MLP neurons of a small language model. Each row is named by its layer, matrix (up: input weights) and neuron, and shows model dimensions 192-447. Each number is 128 + 32 x the weight over its row's rms, rounded and kept within 0 to 255. Numbers have three digits each.
After each neuron's rows, "fires in" lists the words (lower case) most often at its 100 highest values on Wikipedia text that the model never trained on.

L2.up111:145172175111157106116102141124120147124118134150099120114155099183115156088154140178206091097171122138111138135135150110139105155125092131150094167116192099090099160153091175166147105088173134094105213125108126156120137139092108055101075170160185134120122088143135145084116128106140122125127166089141159166111127084097133081148194162082110120195109072146176204138085054112135135095116109166075132106116149122120117073077103127147086194088101190148110178145165081116137081139136129120138084118129157147160131076136127148108142112188157141129111115129149156068168149157108106158185127032098108160128108116098105099132122150082183113134125134026131125112109095149133156097116172149133151151107107187101153117159131118124199140174114110083083129145127163111091161187154167
fires in: "all", "blang"

L2.up818:161127161079125041176175141158101116155139092109125095120163160143147164143066195128105131078166162142144125127101088088055062110155107162105133099120120115110196082104188171206155095100121124130137133169090075157157109126149111133142101131153142127145170125122107111142155149117146127157118121135138158154162150073135141081088111106151046134117159120087142152127205079045122171117108180132079146151149170081110107179149168118122136094133096112141189119108098116209109106085120175103107155156125156133160152168085124116092147136099136104105172144087099114181119071142170100138174137118238200186138123102120155138090147141123070087110097113137117137145164100109157115171083128067140104121059193116109064168105142115147107102109130104059097145149166162124184130165131166
fires in: "to", "into", "against", "through", "attack"

L2.up138:188112156123115073162161163147061142225134110133143092139131148173163091114090179134106166096116096091127191113107119109162079127145116128131129131077079125175157080158090176098173092099147119138124180136129129122154142071181157137121089151143123104138136157128139081096078160114145129091123128126103174142140120141103129117172050119141121103085181122124092104206118144108107088123095177146122156119149148122173127141134117096130162106123144167154145103135060085066125187100173112123121097175162127087112102110164133141093066129091139144173144119088138139190160179123182121067096160099162144134077103104115127142078193175096110071159155151164139124179077088086129109220146165112093115197043166080186134114143132093157176168149092191126068129129148118174138125130107153
fires in: "to", "in", "by", "out", "from", "born"

L2.up50:132146102139152065118164128105111141121116152099164127122164109136151122117100126096195090113112181090108121118146138157125139113162139142170182169157132156142093142100131139131115156063114101103140152134127107168121155167152117134174146114147135140127140078146101131107135088096126140135142162060075104114145132081118100136168135079113116154149135085120188147114121128126141142120086135141107129131122054148122102157137113066150094195161128117156088180138126162148135146128145138104147127139152114114178143134101161132083140096151089184157080127140094067126077126122138079086125113118131141170138174148129108111081096077112101117088085132152083185158173088126109100143131108097118060154112129163148172171181116150127190181173132181092093103085138134153120075128102148
fires in: "he", "she", "they", "were", "all", "these"

L2.up1559:148161163150140093137150209040141106197150118120093140105149074146127108156085124075147093064100106152115067091152109124143113078117128107057171113090145099130123145133088149159129077130165101148145148176133093130153152157132104145192117138134053109167079112114138129124227113139150132041128173074120118116099101109135109106137105076146146147167124129176142133172131082094137171049099074101079102134195057148074079160165128099145148136160109100127127137097109111070119140155144144095134119083135145121110109177128117149112149142084172104147152101120178156109185186128134213123176110120143151124102101133106080133188160187071107137155106152122167129142163119105139115131168091114114167103158132134132140099095139126079134117082126112071143135072156188140112085184151153
fires in: "to", "between", "from", "about", "than", "up"

L2.up1223:113129110121103127161104111119078067137156090119106070132087173084161156123084103132179112101095141133140099153077129119141138088079119140162066105122090174052112050114181154079206108107082137144111097159174223148142134126132118148149135141127113120154142094159119095118157098120132076168103137171130169150187156105132155112136072106119115146169111132042083093128142124150128191050162146121148156139106121110072148148167099064153130102022068127177092117087116130147067130081150130103115110149138116150128114096114098113100077112082119073168144101126188110166143136124135102159104103112136151165130151121148159156147092131109133071177106132142096128094173113103096138168150142143171118093128140089109137069110181206142159121163174128094112103136126152159146125122185135
fires in: "of", "up", "out"

L2.up972:203114150162095106104128104189115099145102126142088094125107122153039150143117094071107150134093200135158137156106177166134135132082201161097110083204103112132135137158157155108179087142106076093097127116134155110081065151143133085146123160111160134136162065132094156096112072150188135099131140134169142165182115111114132075078182119131111150136108139137085030127119173145132101099147112139134108128100189121106122071175077078169104137141131073148139086120085139097145098151139144139125127131157120062140140126141093111123157133159152125153103121129171183163144120157178134175111150118151137114173153112117093139112121092101141138187132146162117111119128076119141154116115209114149092122146129120131128111147105095064162201094055113104125161171108178072177066131102172
fires in: "to", "after", "from", "by", "for", "of"

L2.up1561:077129199128109099135179141129150123142149132131138094140134116147148169061134138192157146089153156133068137102142122135102131103151160101152059125067154148197187119187116102090142092102141053133117137157118116205120114150127059133084104175111099098112133151116105111112156172107118159120099054129110109066125114103145151117100124142173119079090179095191134173138191162176104142116102100128128173130124123160182151130078080107106082073151134109030112191123176136105103142135156177182143141156129124093073115121142135182124142130152096147160151098079136148099070177115128042119171107154122136125104073118107113129080160137149104071158159163173120134122144094131123131100167178086080130154129044109087132056110109079138087137087141147144118159114169075192135135166162125
fires in: "to", "and", "from", "origin", "career", "age"

L2.up1743:117136107179131146100160106118116093118142142115147130132162082121080151148094157122162125103145178169136114113168186198066104124160140143124072169142133124134208169198171108122139103070120149160083117096105141112147114195129111101081150129139129156098102108055097180130124171099088060137111078147165114122093165136124139121079146074186166173087161200141116126110110113149143122069132110117144108089105135114072111107102088158187136120126074128065109103067148120116104103117135154145154156093185099073151077087060146120174105143163156108094155115078146107091158102148160113137095099122122140105169076183105165119096120114134119167171174144182133104145108110149159130165077166172097135167162122176149118111137176104164135104112160157135141164106178089167086115113096128
fires in: "for", "from", "to", "again", "after"

L2.up43:115130078165088067180135139089058111104098172108089147123101056159082140110090156124135150125127170118133109083144092084173148097115071132130100083136201100156100104124138181141204105106096206106110149127119162187118112056152126118120189143103156102104166104163128133079186103139124189105109110160139156131161172163142132103085148130135128142143096140115124133120170120115150184140190135176062162109129142075116099104151154045142105125102165101102126139120071139141155160125097179093128053111122132097156101166094093143085103133155069109170175115136131127091104156115124172138177200123159124152101110143132136116131120093096152155103149156120128124101126076089141144124172099082160134156146170114096087154095132100138121141156106054177101112124153168158195093164107148
fires in: "of", "to", "one"

L2.up837:053111087146114176154143139124161164120050163172154198117092102117149089159149153155117130083148171115084170117167164169137114138086129075157071119188124144118210126168166130099086079132148166118078158133116135141120160108170209096117117084203127097178136151147138111093079125186155109075148101090155104140117127106147102131149116104125149118152139144100222149181123119090099074155145178152126092166099136146112091089151104133128064169087049177102156174121156129127169190075166128157145123172159106133086160120107153130148096106145153165150186102059120197158128164183114123118128145079163140119130135135177129122136100100130083151149115155080088090193101109151088118203129133080041079129124118165119173155119147116152143145124147143091079156117105157119096107152077097
fires in: "after", "for", "before", "until", "eventually"

L2.up1349:140140118133102141131114196107136211173138161142094136170135139139113167144091176072125151097084072183145170082132100179121036125150111089115142081099168123092076112105122144123101122087142144151203056109144122125123103108164106146077158108183163116147181078064091127103113102087136082143138142096145063133132080168164132149121155105168169085202138096128107203089110139105113105150148149104141138101137131167104100135134139153110128094143137150198122113119091068082159159096131117186154108103179151101075116167114139109148140172175125120142102116095176121109120179180158107098124133144120117081118091077091111188102184143045116107154124094126141131129121103150095147120125123099092116132109079158160143121131167107041139110157107109106192116095115121124150131151080113
fires in: "in", "from", "de", "between", "ostracod"

L2.up1118:158143087161164197111194139103099120101120146134149147119142083162139124171128130136148193120153133153169129128163137157132144096137132073128057153117125176121095196163123103068120118090054064095149178088155150090137123138168162116171109148077173168112083187158106093095116127149177098171099109187153086147098133144088151129166163018109135112143148135182123154145103126056117162156162100133133134105107164136145083137145120142144124082085162107193111149109134117141180140156139147096167161119134134151104199122121181161173105130102138113081105127116137150145119085081169122142103184152124116083109127162091118114149179160068126111067122147116135139126137135103161119126113151136202134111115094127167121134155133089118037158110123102109133107178064136117044129114089147
fires in: "of"

L3.up728:156128124100103132062108183167100131146156133067111106068120163102100162131120118185094137123173172101158145144088118155136146156078166136141091135154126112170154118103131119127132137177102119140064163103078127089080095134117135088175082147050136132053178085118055133141126115141127152129157112137075090124107142054122187094062162099110128097146148159151155115045126138147085107161132140096125112061077148170102141146140129161136107113153203138132073156069111144153139134164134213129156098102099113119130126119147114159113072102155175137172124160145128172106100156052089095170127078106133120117112138141143107159155131095112107164137121183118112143136112146127149150053122170131147117109178165134158156106138160173126127125151081080129100119094075120101113065170157140
fires in: "more", "of", "one", "in", "to", "higher"

L2.up1645:076121161105156150095123115124110095167115118140110112185117016145114146153141133170133109113146120111087141171137157119151099159113163105148166119117114059129106126132113130140157146148065155175161129125174186095153060103148124127123149150147115162149151114140139108099124138145134113112125127069132138146134149132156146086100155189098151179125101122167133103147171146177137132119108111147155126102151147125132125112152107106113145101117128117163139033143125133126098116148137103107163176165122109203140066168126117156100104119133173107150124170102182153128187144139120122074153167100115125133159190149094089105125169180178117170151165111133178176186129125094101088091134159120145146104121129158181095170130088118063164112110147065103127118109159144146088078089104138
fires in: "to", "from", "with"

L2.up685:047164118159168122148158158092155057137022103118092129117141176077125184092156085071151131088110136136154093142120082130120148135105155141089116169162131177178092168068158162112195092142166122045190149109100109129129163181140137120037126150131118116148113149125082104131150099143119142123150145082108106131182106111182167103128043104131170164116081146119128160131150162125160153093195158102121190102096104144149121159153191091178163107061110106149098087160114123121092119125092152145130120073138078108142109136104155139100124055119093077116133127143149123107048149130129055090142109139167125082147082140118147163128132102104107112111115079156159133121130121050094143121118126124109130104137193124084132149146154112169171084134117164117099092141119125113132145063141140
fires in: "of", "out", "up", "into"

L2.up1621:158112172143119147134140079164181135134174142141085141099091107161144141117099130114170083134150097085133137148191147118146119085123151103209137153130179084091133105186097116160058135159132149114141053115128066124111119132199130098097131139113152122142150144116207121115070138099199161140163108158138160174102172137146128136141030126103120149104078061119118168144081166176148159110135151176145117170145101095158123132068098116149160103142114090132147115079096204115169157113122110145193110180170137139150082093131129138144134096176119080121139122095147145120127065187138143124101171121100100197119137133112118091123148153150079127161116155149071187114079114117124118112131166130129058167080107155171132132129088087094102113087143067131132085146128157097136120081100074
fires in: "with", "by", "that", "of", "to", "like"

L2.up1669:139168073158119118120112076098097111142080071159151125176161098122116134132109155139111140142138166126179162149151161076109065135120163088138085147134125137183106144162094144108089141141092148143123188116130092105192153067119164099145154172129134096093111069153163155138047170179163130182137196145185162129089076108128102111167134158161129165142114142110092159067091130104177141187100150148154113107061208160142093103167077132180116105134064124088125078096101158144123134184119096108113129161164121150109094122141129218107080115133045120133141121112114134207151135123142119067102131127139133082135136145140104067099170198123142166110112088102096144133140117131135121055156109113111147111159068119128116152129109114181172153127106112087095064124126106049096087112101154
fires in: "and", "of"

L3.up1580:186110114102080142148142112182148148184104108151124095102178134116099129150086107161096127076142159115159144120094109165148102142156117142163151110120146139122074081134077133193130111127121144096158142108149109131125114111132101110098085174142178116130213090083161171080138124118156092218175156087140084135084119132165124114136177123129114190134138184170113116117152090123129163102130164121112063118127188111137145093189038107139137185108143125118112125133170154114100127089127158143054194121149105074133089137079105157150065139110127121116071048152154116132086121120129133150149124135194142193161133155119101130093150128083100113178149120079164156141053091166157104125187144121183137181149121167125087147158170052099088116133185102084129128067145108131149049158098179
fires in: "to", "by", "following", "of", "due"

L2.up31:075116113138072133113155144140147080107118122164140091125135158149104138136116059135160166095181175153141119152113197128127124082132143135150096106095105161130130115135157098138195120170143155139106046173114149174088133111154107140143086100131130146139105103129096187139098091119145115158134143095149126121146148108126115108117170105149124119096099143138098068169092169099139143129125126129140120135116154136115164092144083056218180165114056099201051048151146134129073132116096152188152123127173132074110097053166081123101153122134100135126115056123141106162181122155117129122156099130089155175164089075129070125137034122075113121160170096111109113129112086082129151116143100111100127095142134193166118071166129064121095094153149078162119120150121091093138130100085218
fires in: "as", "to", "with", "after"

L5.up743:166116126102058139071131141165116135153121171169087157105174107105065174153166099180035144127126136135158191237131095144098090078141153091161139150139152114119099096134130099188138114138127086154108178099122084170132095144123116087125091144221126135139134088069141151172105161133095124154164141121149109120157124091135189154172179124161136163157124097165145127129136095089136144158158079066137099087110178163151106109081180148086153109115137118093115165124117116177145174106104117086107111126068114115092131125116109132106138129136172116135118128106145157048141131091093097135166113129095145072103076135133089126147145156179122107129108169133114109121094112099159111087138107096104108136153111171069187160067186077109136117118230131045114076063115140135156078132090150
fires in: "the", "of", "through", "to", "in", "with"

L2.up1444:129163135195129116180131091025169132130143147118096153103112127137045114097118090115085146134106136086157153123123118128157168161149103134131129130117154154158181144113077127051119104109166104104131146132104129162150098115181091126154133071136134114129130188070164159098141158060117117150130167083105103166157104200172124160110125120140115165153146173086096139166137117172131162198166089157076128153140155166119155149086104103155067108157203121098099192127109124137199135171153121124234123105169090116097120104114099201137114101120107148167135078116116190108051196151117103110132142149118124143100133091063204109153130109153169122108157133109172098158082080054149142140115137094149067164144114070081061152091118126118127089125121098179173149117118128106089106157133133
fires in: "of"